config.yaml
n_head: 4
d_mlp: 896
vocab_size: 1024
norm_place: "pre"
rope_base: 10000.0
rope_fraction: 1.0
attn_scale: 0.125
init_std_qkv: 0.0345
init_std_up: 0.0493
optimizer: "muon_hyperball"
lr_mult_o: 1.1
lr_head: 0.004
batch_tokens: [32768, 65536, 98304]
seq_len: 1024
dataset: "wikipedia_en"
MLP neurons of a small language model. Each row is named by its layer, matrix (gate and up: input weights) and neuron, and shows model dimensions 32-159. Each number is 200 + 20 x the weight over its row's rms, rounded and kept within 0 to 999. A neuron's up and down rows have the sign that makes its largest values positive.
After each neuron's rows, "fires after" lists the tokens most often just before its 100 highest values on Wikipedia text that the model never trained on.

L6.gate439,193,222,212,213,195,207,195,240,231,207,222,255,147,146,187,232,212,158,175,200,184,162,175,189,188,211,208,223,202,217,199,183,205,208,191,173,195,183,212,212,181,210,206,198,183,185,209,217,213,198,176,200,205,214,208,226,197,224,187,213,194,213,207,180,196,201,201,174,223,180,217,198,152,223,241,206,175,187,207,179,202,165,192,211,183,196,221,199,164,222,210,184,170,200,175,215,234,238,209,232,198,197,230,195,184,168,196,179,179,205,187,210,207,174,228,226,197,177,233,197,181,158,186,224,226,178,216,185
L6.up439,197,175,196,250,212,210,179,188,191,220,199,200,233,201,204,201,234,187,190,216,195,201,195,183,197,200,181,199,157,212,205,203,250,204,211,194,203,200,227,216,191,245,217,163,196,189,198,166,184,243,221,212,202,184,235,174,201,229,163,201,210,171,216,201,190,178,190,168,203,202,202,188,154,163,212,217,213,187,220,196,197,219,159,221,195,174,181,225,169,226,238,200,213,211,186,159,183,186,198,253,192,194,213,196,163,195,208,212,210,195,213,196,220,245,190,218,169,207,200,201,202,229,193,209,197,202,217,197
fires after: "ar", "th", "j", "er", "s", "f"

L6.gate284,222,203,211,178,162,210,208,167,197,232,192,202,163,187,183,231,204,197,186,222,227,190,197,159,190,208,217,244,190,230,244,211,191,203,168,207,187,164,183,224,184,193,230,204,196,189,183,189,220,212,208,200,206,195,220,228,179,191,219,204,217,203,186,213,189,189,208,218,197,205,211,225,196,180,201,196,203,226,190,177,185,200,201,182,168,212,199,204,204,158,184,219,200,193,228,181,252,233,180,218,198,182,215,213,178,178,208,193,192,197,207,205,204,211,227,187,176,214,221,217,210,239,211,186,236,231,206,193
L6.up284,191,211,188,179,169,197,219,197,203,211,198,195,184,199,208,178,204,193,199,238,204,212,198,234,166,230,224,185,172,235,203,179,221,202,213,190,165,176,193,195,229,228,207,196,171,195,241,210,184,205,172,204,206,185,228,171,187,202,182,206,213,227,201,207,157,209,189,180,207,229,232,223,163,209,215,207,209,221,189,195,173,199,180,209,197,204,206,192,185,190,198,222,230,202,193,188,212,202,157,225,186,205,189,207,198,187,211,184,149,207,200,200,205,192,203,204,182,240,188,172,205,199,205,152,237,201,218,154
fires after: " de", "e", "er", "ch", "f"

L7.gate604,216,193,214,188,187,174,170,226,226,161,205,223,183,179,186,206,207,237,184,211,177,213,162,189,184,213,213,236,214,216,201,163,201,183,174,191,216,193,201,175,212,220,218,191,165,212,218,232,225,233,174,201,180,197,204,217,186,162,188,198,224,199,184,181,192,188,179,196,205,186,198,192,188,209,216,226,180,207,230,217,222,177,182,192,198,196,192,231,196,200,174,207,180,194,197,232,205,207,181,182,194,174,188,181,197,168,189,201,180,184,208,213,194,220,228,205,187,191,175,218,170,219,175,212,206,225,154,214
L7.up604,176,205,193,181,224,199,164,157,244,213,215,213,185,218,211,160,182,206,198,169,176,191,208,186,201,206,182,199,193,159,169,174,182,194,190,192,189,179,219,208,191,177,212,162,198,210,205,234,185,188,190,228,196,190,187,195,186,185,186,185,206,192,163,202,224,170,217,219,214,205,198,209,222,167,179,190,214,188,208,242,216,203,236,212,203,189,193,198,238,154,188,186,206,186,177,180,217,206,221,185,185,208,215,175,221,177,197,189,195,215,185,212,204,167,220,165,221,184,191,234,196,208,192,159,237,220,216,183
fires after: "en", "u", " d", "a", " K", " D"

L4.gate264,207,202,206,215,191,191,209,201,180,194,169,198,192,228,218,207,212,231,179,188,197,164,184,230,197,258,209,203,170,150,209,209,214,162,204,215,190,212,179,190,225,189,213,240,180,197,200,165,204,230,213,175,172,213,220,198,168,188,202,183,197,201,230,184,160,206,218,224,205,203,163,155,224,168,180,187,197,201,224,238,181,198,196,176,189,206,190,236,196,168,210,189,218,209,207,202,210,179,178,179,191,165,187,171,204,203,216,206,201,193,198,198,190,229,245,211,164,196,206,195,183,219,198,180,197,228,218,216
L4.up264,214,214,208,179,194,184,195,200,210,194,191,185,197,185,194,184,212,230,232,201,162,193,206,214,176,216,166,189,179,179,205,198,207,191,205,172,233,172,169,216,188,194,250,181,207,218,196,185,195,216,191,222,195,166,219,200,203,199,207,193,213,186,193,187,189,214,186,160,240,201,178,237,214,205,198,171,232,196,187,241,205,213,165,215,184,242,168,191,233,215,231,192,191,249,196,213,178,201,175,185,195,151,190,180,201,234,200,216,224,207,243,197,199,189,196,204,242,206,203,204,197,201,170,170,186,208,207,208
fires after: " K", " E", " O"

L6.gate99,161,170,195,198,224,203,182,226,172,171,190,179,192,187,184,228,178,219,213,189,226,164,196,199,239,243,196,205,191,186,191,219,187,202,208,194,183,222,201,213,205,196,193,199,192,227,217,228,212,180,204,176,206,190,178,237,190,163,215,195,206,186,164,201,181,197,172,199,176,204,214,175,212,182,181,174,207,206,226,217,239,202,206,221,201,219,235,182,183,194,197,176,204,177,208,216,199,209,193,202,186,210,199,207,178,204,180,166,212,204,209,167,193,202,173,248,156,211,213,207,190,189,205,173,185,234,215,225
L6.up99,204,203,190,194,179,209,223,171,193,205,185,220,196,168,204,237,211,200,198,203,189,180,206,172,213,182,204,181,238,180,189,227,195,188,234,209,214,175,190,224,153,168,238,211,222,220,195,183,159,190,225,174,209,180,210,151,190,169,192,203,211,205,180,190,177,209,210,184,193,221,213,214,194,206,171,166,221,180,192,211,220,222,190,197,220,198,198,202,179,197,194,193,191,247,196,192,204,183,160,220,180,198,145,251,207,202,197,209,157,182,202,207,225,209,206,165,198,221,215,168,183,181,204,191,214,202,202,217
fires after: " s", " O", "\\", "v", "up"

L8.gate707,202,181,180,230,238,152,189,219,210,190,201,233,183,209,215,166,220,205,210,218,235,189,217,189,204,183,200,225,224,187,199,218,186,227,190,196,196,235,188,195,186,181,193,208,211,189,163,166,217,178,219,207,180,229,205,207,215,208,231,146,201,196,191,228,204,200,199,200,212,196,186,208,198,173,168,187,209,195,219,206,172,166,180,207,200,201,197,182,223,209,164,184,242,208,220,191,197,197,233,184,190,200,174,224,211,212,160,190,210,172,234,210,220,185,216,205,170,231,224,170,191,211,176,196,199,183,183,195
L8.up707,174,203,199,208,247,191,169,222,186,184,200,203,204,209,196,188,186,174,199,191,217,188,192,211,213,209,203,211,206,196,210,203,159,217,180,180,188,187,174,174,191,222,220,202,186,198,200,193,228,221,172,152,191,232,207,206,191,165,225,185,203,192,177,210,203,167,250,223,130,163,205,216,190,203,188,205,225,190,184,214,171,189,190,219,223,180,179,235,179,200,241,211,218,187,193,214,180,208,202,215,180,208,201,231,221,176,191,201,213,194,207,205,200,191,151,213,193,187,214,189,188,235,179,244,240,209,216,215
fires after: " C", "an", "C", " A", "el", "he"

L6.gate313,207,219,217,238,179,200,214,177,198,177,196,196,185,229,218,191,181,234,212,198,193,223,196,215,182,192,143,187,207,129,176,167,197,225,210,175,226,207,180,190,213,196,221,210,197,187,185,210,216,196,207,214,215,195,197,199,179,193,212,183,169,188,210,212,189,186,215,213,227,217,146,198,201,198,213,167,244,228,209,213,189,203,229,193,195,186,185,220,214,167,212,211,183,188,191,207,219,173,164,221,203,228,193,218,213,198,199,164,198,193,209,186,189,194,207,205,186,256,214,218,185,164,172,234,200,190,188,190
L6.up313,209,174,201,230,211,175,188,185,216,225,202,191,190,203,203,193,189,223,201,194,201,192,194,197,217,220,182,225,209,170,193,204,213,216,205,189,221,217,199,218,208,191,219,167,174,191,197,178,166,168,225,182,187,199,195,196,142,214,236,188,184,200,202,161,197,188,187,211,226,188,184,192,162,169,194,211,210,223,206,226,223,202,175,194,190,241,230,161,231,181,179,181,207,185,217,219,193,192,210,234,195,219,184,201,239,215,169,229,233,207,199,197,223,174,173,198,245,192,168,189,179,171,206,213,190,189,227,190
fires after: " e", "an", "ran", " Fran", " E", "in"

L6.gate525,204,231,245,221,181,192,211,196,206,203,201,203,202,160,178,205,221,218,228,231,207,200,188,170,210,200,225,201,215,207,194,207,200,198,147,224,170,177,216,192,185,206,204,208,197,220,186,208,192,208,198,205,219,164,199,237,205,168,209,202,230,219,172,203,201,159,206,190,222,218,217,225,214,215,192,215,207,184,239,195,200,218,202,186,158,200,214,226,209,238,235,180,161,210,201,214,185,187,172,202,189,201,207,163,190,218,197,193,211,178,190,192,235,193,186,191,176,203,223,190,177,235,197,178,233,182,229,201
L6.up525,207,209,240,167,195,199,203,200,187,165,200,194,206,216,205,199,203,181,191,197,200,185,166,204,225,171,175,214,226,177,199,189,211,220,219,188,173,203,208,189,200,222,188,211,188,189,224,211,251,176,184,208,188,186,204,190,195,178,199,208,161,190,225,229,208,203,231,187,190,250,206,214,213,216,188,217,233,174,204,163,211,228,209,193,189,218,181,181,207,222,195,214,205,215,203,198,193,194,198,204,231,204,222,214,169,216,224,181,190,222,189,183,160,192,219,174,217,222,181,164,182,184,191,143,211,185,179,172
fires after: "ot", "v", " P", " p", "es"

L4.gate286,189,202,203,194,237,214,144,203,212,176,193,197,153,163,167,196,197,216,186,219,209,186,216,208,209,190,186,182,215,220,183,190,155,174,196,203,200,157,185,232,161,190,208,193,208,199,197,213,228,156,193,152,196,207,205,212,190,191,203,185,196,202,204,207,203,199,213,213,219,247,197,219,183,209,192,189,218,161,222,179,186,172,187,209,210,221,183,169,198,194,179,171,198,179,194,239,221,190,219,178,204,183,239,205,212,177,209,182,198,197,211,205,178,161,205,206,168,254,227,217,203,203,205,190,211,204,184,180
L4.up286,198,226,204,198,202,159,212,200,186,165,212,208,210,202,172,223,207,200,228,239,204,187,211,168,178,186,210,203,175,193,191,209,173,196,184,227,212,197,195,183,192,208,200,189,209,203,189,230,226,179,190,212,204,182,211,172,232,207,210,220,215,166,211,202,202,222,209,178,206,252,236,222,182,220,172,179,252,179,216,234,219,204,176,222,199,205,162,167,165,180,181,182,179,205,229,235,181,191,207,211,209,197,230,203,238,186,184,223,191,204,192,223,197,216,199,194,190,167,227,207,177,199,219,189,228,168,198,213
fires after: "w", " s", "rit", "r", "n", " P"

L7.gate635,211,164,183,224,206,192,209,194,193,205,198,196,228,189,183,203,251,218,196,175,208,185,161,187,195,180,170,190,213,190,183,245,193,158,211,167,199,170,241,198,242,203,189,179,194,233,187,174,192,197,212,177,185,214,236,207,150,208,198,183,189,173,205,188,213,170,210,242,171,179,202,213,181,214,176,178,213,184,170,180,175,183,234,171,232,181,219,217,186,210,174,187,242,180,187,178,215,209,199,211,197,168,215,179,203,191,191,198,225,204,242,212,203,223,221,195,206,232,205,182,195,197,170,177,219,204,204,199
L7.up635,220,193,218,230,198,228,210,208,213,210,191,220,219,181,238,192,211,190,183,196,189,185,176,188,200,192,177,191,221,189,227,227,213,200,179,178,147,186,185,178,214,219,188,199,198,166,178,194,188,183,180,163,224,215,208,189,197,179,187,192,208,185,180,214,202,193,210,201,192,218,197,217,210,185,205,153,231,196,180,214,193,225,189,205,224,163,239,199,222,204,206,213,176,209,183,172,225,217,180,239,216,157,206,221,210,223,188,243,205,170,211,177,176,174,194,186,222,213,176,210,185,256,221,198,215,202,179,213
fires after: " C", " c", " ac", "m", " A", " F"

L4.gate650,188,199,231,188,218,216,222,195,237,210,216,193,178,198,195,209,177,176,221,200,231,230,192,181,196,218,190,199,220,203,207,190,174,187,186,223,191,201,223,200,173,145,207,192,174,214,170,208,220,165,181,181,218,190,192,204,205,189,186,169,245,210,176,195,188,196,200,192,213,199,188,193,197,210,199,165,183,169,226,152,204,187,185,182,221,170,194,204,169,167,184,198,157,170,204,195,232,246,205,230,214,189,184,220,189,193,194,188,213,174,161,204,187,208,219,192,203,195,210,183,200,223,173,193,230,195,189,169
L4.up650,228,193,201,200,219,186,202,201,180,206,213,216,210,216,209,204,173,159,187,223,162,175,206,183,173,201,193,185,225,200,224,213,200,207,192,207,199,218,232,190,209,217,228,204,191,171,196,189,245,178,221,237,170,177,201,162,202,211,217,185,208,218,203,233,221,203,205,197,202,218,198,209,162,184,200,198,179,180,195,186,210,158,207,197,205,211,158,185,182,169,200,197,157,197,210,208,179,209,185,159,219,223,205,197,205,204,193,215,194,218,168,156,167,178,178,168,207,212,203,174,159,211,197,210,179,199,206,183
fires after: "p", "°", " n", " p", " P", "n"

L4.gate167,184,203,229,214,196,227,201,173,212,223,184,195,247,195,172,196,186,170,197,193,215,201,243,206,167,179,214,235,201,191,205,210,183,181,181,221,183,202,207,215,208,225,205,209,182,181,198,195,221,171,208,203,195,210,204,148,175,214,202,205,228,198,228,213,199,190,177,175,185,230,218,195,214,233,224,174,212,207,188,223,224,220,190,208,188,208,192,212,173,203,193,212,186,182,175,196,223,212,154,229,226,210,182,220,223,189,214,219,207,207,178,166,197,201,222,201,214,180,246,156,185,209,167,178,192,155,203,182
L4.up167,193,197,184,188,173,227,189,182,172,173,215,214,201,204,177,198,185,187,195,186,202,214,198,184,204,234,174,208,223,229,214,194,252,215,202,202,201,226,194,182,187,183,252,219,188,199,174,189,212,190,206,197,205,176,159,204,173,204,211,183,217,196,222,186,218,224,186,213,209,185,198,211,244,197,181,200,178,194,192,190,163,187,230,205,178,219,189,228,170,231,209,203,175,237,187,208,173,196,183,207,196,195,173,209,222,173,217,196,172,221,193,187,163,214,206,210,211,198,243,179,199,199,195,207,198,170,155,162
fires after: " M", "p", " p", "M", " P"